Weights of a small transformer language model.
Training: a variant of Adam for these matrices, 326M tokens, 10948 steps.
MLP neurons of a small language model. Each row is named by its layer, matrix (gate and up: input weights) and neuron, and shows model dimensions 48-143. Each number is 128 + 24 x the weight over its row's rms, rounded and kept within 0 to 255. Numbers have three digits each. A neuron's up and down rows have the sign that makes its largest values positive.
Before each neuron's rows, "fires after" lists the tokens most often just before its 100 highest values on Wikipedia text that the model never trained on.

fires after: " A", " (", " S", "re", " s", "he"
L4.gate376:143131142103151131145136125088129140128139118134109120115131118146129130110154123109160119157078127127150135136130080109120122149102114094068113097072130106109137158130143096097118127101107126156100104155114091139103139162127088107203138132133094137132128140139159098082111103144128080156
L4.up376:130143142150108167135119136089119122165121121100118095078142109143150133137118132137099123134093144120132120153136124095117149145092145145129169116117142148130122146138124137145083150102149137116130137127106145138113150090172171106094102171098105099137131152107136106124152105108173082106

fires after: "ear", "olog", " Count", "il", "use"
L9.gate22:134124132142123110081105137121114100108103116115154110135155107133213121138116136141110091123150151097145115110127130116134138152191121135105136148117148139108171125108171119100116131119061082143108153131157116092098134120171099166141110100140115063135125144120114168116171149145095086164
L9.up22:131112130166134140114136150135120161098099146102125148149138101139123086169124107103090125150090162095123146181104151142117140142127161120141117173102122149091088173129129120125149123139094148146125115129152179115126137120136110153132139128138126135163123067119136132120161110113101136170

fires after: " m", " M", "f", "ot", "emb", "ater"
L12.gate404:114146094152146116135129179125093126145127123123134099106131109143145118126094126087118113126145164086115125164154088099141095127147113143119148145125134106134137130148101116144117110109152143135143166116149150147091140150117118091099098110146155169122125130140125179117161153105144146211
L12.up404:113121111157126155130151116115133081101098129108144139141161137158151141126141094132138117109136166106155138093168123125108102115107179156167128123119165144174115143103170141151088124127120149141132157077137109119151121164159122122110149109090134136159134108107167123133142153115171121154

fires after: " S", " s", "uc", "ss", "os", " ass"
L12.gate435:134100136127140099145135078130123146157116146089126093123101132111187171144115151145141092142148163100165110100125137102121160162128106120122111121117135111090156138135125128093080109143093129150118102122126127101106133122129128113202115099137135103123118128103115135119100114143105122092
L12.up435:143129131112161144146117150100085146114148134120129127119166131144135146080100141126104150097184147127089159068130106099110143157137135116105134102131155153132104150153116097121107126127118094165115175131108116110158087085141161102121147105133113125142140135125112122165133154122112144143

fires after: "\n", "|---|---|---|---", "-", " (", "|---|---"
L9.gate362:142095142155100140151124136118160154117126104092113097160188094120105118130144129126096127090121137131164171135159132123113117107146099105144155138114128100141141104123114122089149118129149136105122108126165105147106148129173117180136149108078173090169118138150158123125123135099098107060
L9.up362:111094113124116137097165127164091106122149151153140154095136121151137143107131121135126133165110121130111147089154120102084137170066088111143161145070133107090152136123129127086151099089140105146134092171131113153124116132113126106118151122077136124105162142116141148169108082120125172106

fires after: ".", "-", ",", "ir", "urn"
L8.gate377:148179098141068103130099107108139148117113174129082119126130126154089078125080135108134155143146153102106122118137163113110132109146154134145117127091110128075145112103125162111110106123125151140134147139134154172162093168158070150139082147111118094164133141131123160119144128117107170163
L8.up377:114129112127133114136189142145154151170138135178131169096111119128121134086117125153143121111108108162120109101151152118095092131143081085110134096121107095102164107118097150147129108115134097158131121137111149163148100117137111108137118156101154182117115091122131134134109140127150102138

fires after: " d", " D", " r", " M", "am", " V"
L12.gate106:133101152155120159110126138119096147125147137142172118128157154115135141148084121134108145091100153135109174124127132118111143151145085156124104084101119163097133095127118167092145087122120124103153147116081187145121094098126135161101144122103181141170141126123119148095169137115171148104
L12.up106:164130126107128148137125103100136168142140153112123081131115122089107091114096125095133114130139119112148112161123104099126164107137144123150089117113129163130160141136182099138124143119077188144149143062069059078128098116122120159098129151163129142117147148188120150161128114147147122146

fires after: " st", " f", "t", ",", "00", " |"
L9.gate196:136109106148157119162092102156136156143105119180102125149092121116089133119075113117123138156099092123148101157109151134153081123104136128119155144124121122101131117126110147105128129140128161147099091192099144134092102133105164128087112142107172171164145087125133129120125113128160134076
L9.up196:159092107117104071087110117094127139106111099129101129093093139142137163132119142152122119149137099139134130165152144090091118090103182155121114119134105131134131108124145109143118183143099110126152104120138107137129085132128139153153074165118109159131124156128158122129124118108140157094

fires after: " (", "\n", "\n\n", " \"", "orn", "\""
L8.gate39:141143136106118074123145087093110114089086131168159120142147129137147164099100133099100142140115130118182146137098112134104126166154161128101143188136151157140139146113125118124133122136107150143118080105146086113147135126135193157128130114124133106117151107165120178131156125112121184145
L8.up39:153160139121154091114116154124148087129113126106110133147137114127147153125124104121110092176127134151156104128109118108112120117096133165066161115094123134149151151108114154106166145162112153099146127137126142133127116079151097115117123091104190106129091157146149138151146146137129111148

fires after: " st", " w", " W", " Z", "w", "a"
L12.gate418:107131090145146158157123131116122150117134117136078093113141117087099118107136150092133099111140125147103141127107176146113149156142127160139147064134155118130156117140108113116131087134118117158144134122123108169150142124103159171120132148125162118135150175115115107091150149164124122094
L12.up418:122116060157141101094123107143117151124113112107100141120110113161063172145090157152096121163125119065149147094130110150128117130147102128138124113144104150169125105161059120149161180170111150137115109136144147115135104121101095091108121123132094136125170164124150137101124120113098145120

fires after: "==", "===", " ==", ".", "at"
L9.gate356:137120113108149133139144067094136109164124137120082095114166124128139155121128162152106114133128136109153131144147135144140175080153113095140157107135112166112114093122128152091135097126119149132156128106092129119115143158105165088075087099135154088129125097119145151141091099117143146120
L9.up356:126087148084144117167120130127120167141093122140176142141182130130145106082136144144152132087169141119132155061128138125147142166130125134137144144145132121140143157128131172161148120123107100100110112126139117088122118094146120115128116131124102123150126159133142157128114151157129162132

fires after: "\n", "-", " ", ".", "–", " W"
L3.gate350:129129193123047218130131132127106145125145142119184115131169142125138127131130139126129100130069128108120170140115121122123127116122130117125110130131129100126134127130112126145061128121133130117099127133174144112136137143127139153126122118111114121131130102124127137124135129129128071107
L3.up350:128126099124115191126127128121158119133126114122081141129162118055130122098127180128126185136174130099098076105185127080130126174131129105153126125120128069134132123124144124141161124125129129121139128128148114104129118140134140090122132163131162124162129092119127144127134119131125132104

fires after: " ", "ear", "ased"
L8.gate225:157111157148140117094117122142176135101119114162147107165098113177147148125112107078148133103150137110127128096134137113150145112123124146165133142144154106166096106082160145155113142151115072145143162129162137083136099094122107167130096120138112155127118145122154130121154115105105153113
L8.up225:121104132196138135116171170135168117115144111143141115147097115147193092144125141129119127146104127145131157114085116173096126153125114158154163125101154170157140171143147114114094150117120123088143149129137125117147121078129138178108137162146128122123109106157137101121143149084099124097

fires after: " m", "oc", "ater", "m", "ic"
L3.gate447:129124088128145162127132120123117138127069144139066146121097107110132123108131155125127102135145130124148144105061123062137124050133131114145120132136127095132121130126138129107172127135125125150118133126191160148132064127127112176133139115160103126145125101139129108133133128132125142072
L3.up447:125128142127164138120131140124149062124144086125038113130130149113124140128125171129133164128161126157082149098093128108123130139105127127109146141107130118136124130130122125126205133120128119151110127131152106180125139112130108144128132113114100136083130142131130153128128122129134123158

fires after: " ", "S", " d", " r", " s"
L9.gate58:156116130132101108120106140116118119124137123129093138102127151119103101122095122090148142093127167143184147143133144167115144135145132138154130169074159121113159140165157146114170124153162126110088123106103119157132126138138131125111175148148141134167153167086134129132143104111128118128
L9.up58:166113159120126161179128120165145105094168165149149147106106128082125114132112122122124135103114127110102106136106167075154157141147136089164113123151113139134142123107109132151134148134117161139148141077125096118140114143150134073167173136110120093088125126177135114121122129097160124091

fires after: " m", " M", " n", "am", " N", "n"
L12.gate149:120156098118146159123159163158127126152156099117149130096115135157161138147121116143123120103185132163117122123096107126143149106174128107114144144095144092112095095145100114148103110100126126142122120087144151117113085117130138113133136116122120159120112148147112180095122126116179138116
L12.up149:137093161167111116138164147099129124086103090133098099145102125114153134142150130128116148087105111102115144118125148118129147129134099123132138077094165119115095141164101126104145130141186153152096152126117129117135138137139120135153121094104125147120097079121140169090132143098183123118

fires after: "==", "===", " ==", "ed"
L8.gate347:151116131158177150140074163137151111150111132133121119167155166160116152108145113130099137130170085149129107128099155134164157083104135140119135122157129163119102132104141118096135132156125124095124114122117131116102105107113099090163137122119107132137144108138113132187101109162111179134
L8.up347:101123130154105118171107150140106109104082117131161134153137129140130165104132126121130185107123139128102159140140128149099115163083125108098081165137132121172145120156173112157137148115137063083118123147133132105113103119146110145121102118140136156167111093119139138153129155149069162133

fires after: " (", " \"", "\n\n", "\n"
L8.gate414:122117135085128157132136090111123098071103123161143150147121139133151097105135162127151131114119158064153120155136106154130123167125159132132119162112123126130119139097150167136136149103109109137144109119129118080098104109105112118163122087099150117125113155148150177083098094134110106165
L8.up414:109162140122098137099122115141110105124117113131138120127139121129069139161169111162132166138152130155138162166146135108116111149132135110154100092107141124107156116120076124080109147153100175147121107100143144100133116123115110143157145119098154055120141109143147120095092129104100147210

fires after: " ", "1", "."
L6.gate23:132114135118077142110141121174116168110150108138118110151094125126141166112148125137106134121108085136142131154175111110102110101088158129119163131125122117171147142133128132117125106134113122140129120144118148112133147177121132114101121106131155089119131116080138110140183092085079130112
L6.up23:154149193172111099152107121165113132135108122111137150144129150122116153097145160136063099074108161143126139125147104115130124140129142110086117146129103118131166124145123158125124080098120171148126102116144147155090148129095133169113114139133121155157124082091130116105175138146191102121

fires after: " cl", " E", "r", " Cl", " B", "l"
L12.gate424:128129127143087132118118075136119122149106119166126157148123155105114100092086152136102131130158105123115174161137093135114132121152082101171163118123141157106127142126118118111117198148163149111124146121160089153130092120120134105155093128109074134117142107100159084153149113171150139137
L12.up424:168085118150118139190128114134127123151049150152138137099115106115137115114128174134143153132135148139141111144133098132111148126115105145111166157135097147136161157095158123104135129104104110116120101098103136145149158131178105114110154138138099132121163163172148125129156129125090117149

fires after: " ", " f", " C", "%", "s", ","
L11.gate97:149104094137119085104117103134124137101110106132134140118141089105118139160122118102108151094159103095154205086112104122128141115171139140148128145129139129133110113119089130177119154134186148141123151134148138142080136118123140117126089168131151173164096119110135137135157164151122104146
L11.up97:108115176112188145099124122152136144112147091119135097122136121098110090124154111099103136075123118136116156092146113144118087163113120178174143104083143105161093138149082122125150120122154104148121117146122140168147124148153147126115129196111116101123155118144127128131134142113112165124

fires after: "s", " wh", " s", "v", " w"
L3.gate188:127130064127138117123123126126098145130125089131188110131129138092119134122132084125135156134142130120103102125088128150123132172125121130117166120205128101128129130127138130181145124120129131152144126123053113182125060145131087127133125136108131122133132108131132109131128126125125192148
L3.up188:125129081126121085133124127127129146128144042138095128127114132160118128128127094127118125132077128107130147121123128087125129142114126127132112129079127131124129125128116128113079135135133132159099129136146138150130147125122140046130125137127126124111129132152126151122127125130122091162

fires after: ".", "ear", "==", " ==", "ife"
L8.gate33:155124107138144143089150175131124105141105134165119147148166144152138155139141162123127121115160108113119137131114169144090125098163121119165136172141144082158136144153156121111137105122118113157141136109181129123129095109127117168144134143132157117092122085076125178106173162105076134130
L8.up33:088123104118157153152136134139140136133145150104125151103123091155127151116114178148128105123133116092089130141107113115126118157108151148134110138127109143148149157135125127067173118105146108101145145139126152135155140130150088157089098089111145141108143103109182107126152097130101131144

fires after: "\n\n", ".", "\n", " the", " "
L10.gate349:104130149166104120159133083120105119150130158137122079113116083139136123123095089145113136078127137114138154127126110121123146151128119158103164115065123128079176133117136130133174109137099149124098147110115143141099089115138125110166141129127133111139170122128169152113125090110097152116
L10.up349:104117091093131142142158166134136127102108127119127107120148113105126125123145113144109062141121085138128117091093117107111130101112125114131148128083135150126120150115109163126145120109041150124144136127128126117112124062160153088090116148131129121146154135138114151124155132134124163109

fires after: " A", "r", " o", "l", "n"
L4.gate13:101149096124133134055115083140165149163163112125102131102136134147078124190096139142119120104121072113136148135172139135154112130157153112104168112162123154133114151131134122098133144085167122149151144155175124117133144117087116132176145086119117109156093113149138143149117122133127138136
L4.up13:141131144127137130188121161118119132104103119155141104125164144140136103147136114129122105166094127140161123165128116134133147120084112100132145105092112115133101157127216123084155167125144100134123132129120116124129133122143153122085166135129160091103100141146131165110127174052127123161

fires after: ".", "ing", ",", " St", " st", "on"
L9.gate216:132131125134166101092128120166120106130133130166080132161138155133128113091085136127129107114162120149129110128114162079132140191071142126155130104142115145130125165160109137136125145135097112095097131146145142150086101115131108142157118104106155112155100100110097140151144141140081134104
L9.up216:127120105152112125109156143104143109166106115134110087120111141104148114130110168106154108130136103127175182175155117125140155133122098172102144120105132125118114125120109086129074155129115135157118177136090126126119101103150094084150067159154154111148139117132132149144118159073127155118

fires after: " w", " H", " W", " be", "W"
L12.gate155:123114118146122125093164122168134141109145111150114116128162126124096104120102121118103117120143130104114101136129124096135121129144133144118127102070109118140157148138068132096131124137153143147118135114177107146136130103111132203153123158134123149080084121100155107187120174096189139118
L12.up155:129136109135127122136172141112126094122113147091077124092097125136149152136115159148106131119139098122116108102144121120152076136116098165152176124123112163126103126080117151146109145106115130139082149158149121092149114087146098105065114109149083100072143156136129110127091139128114106178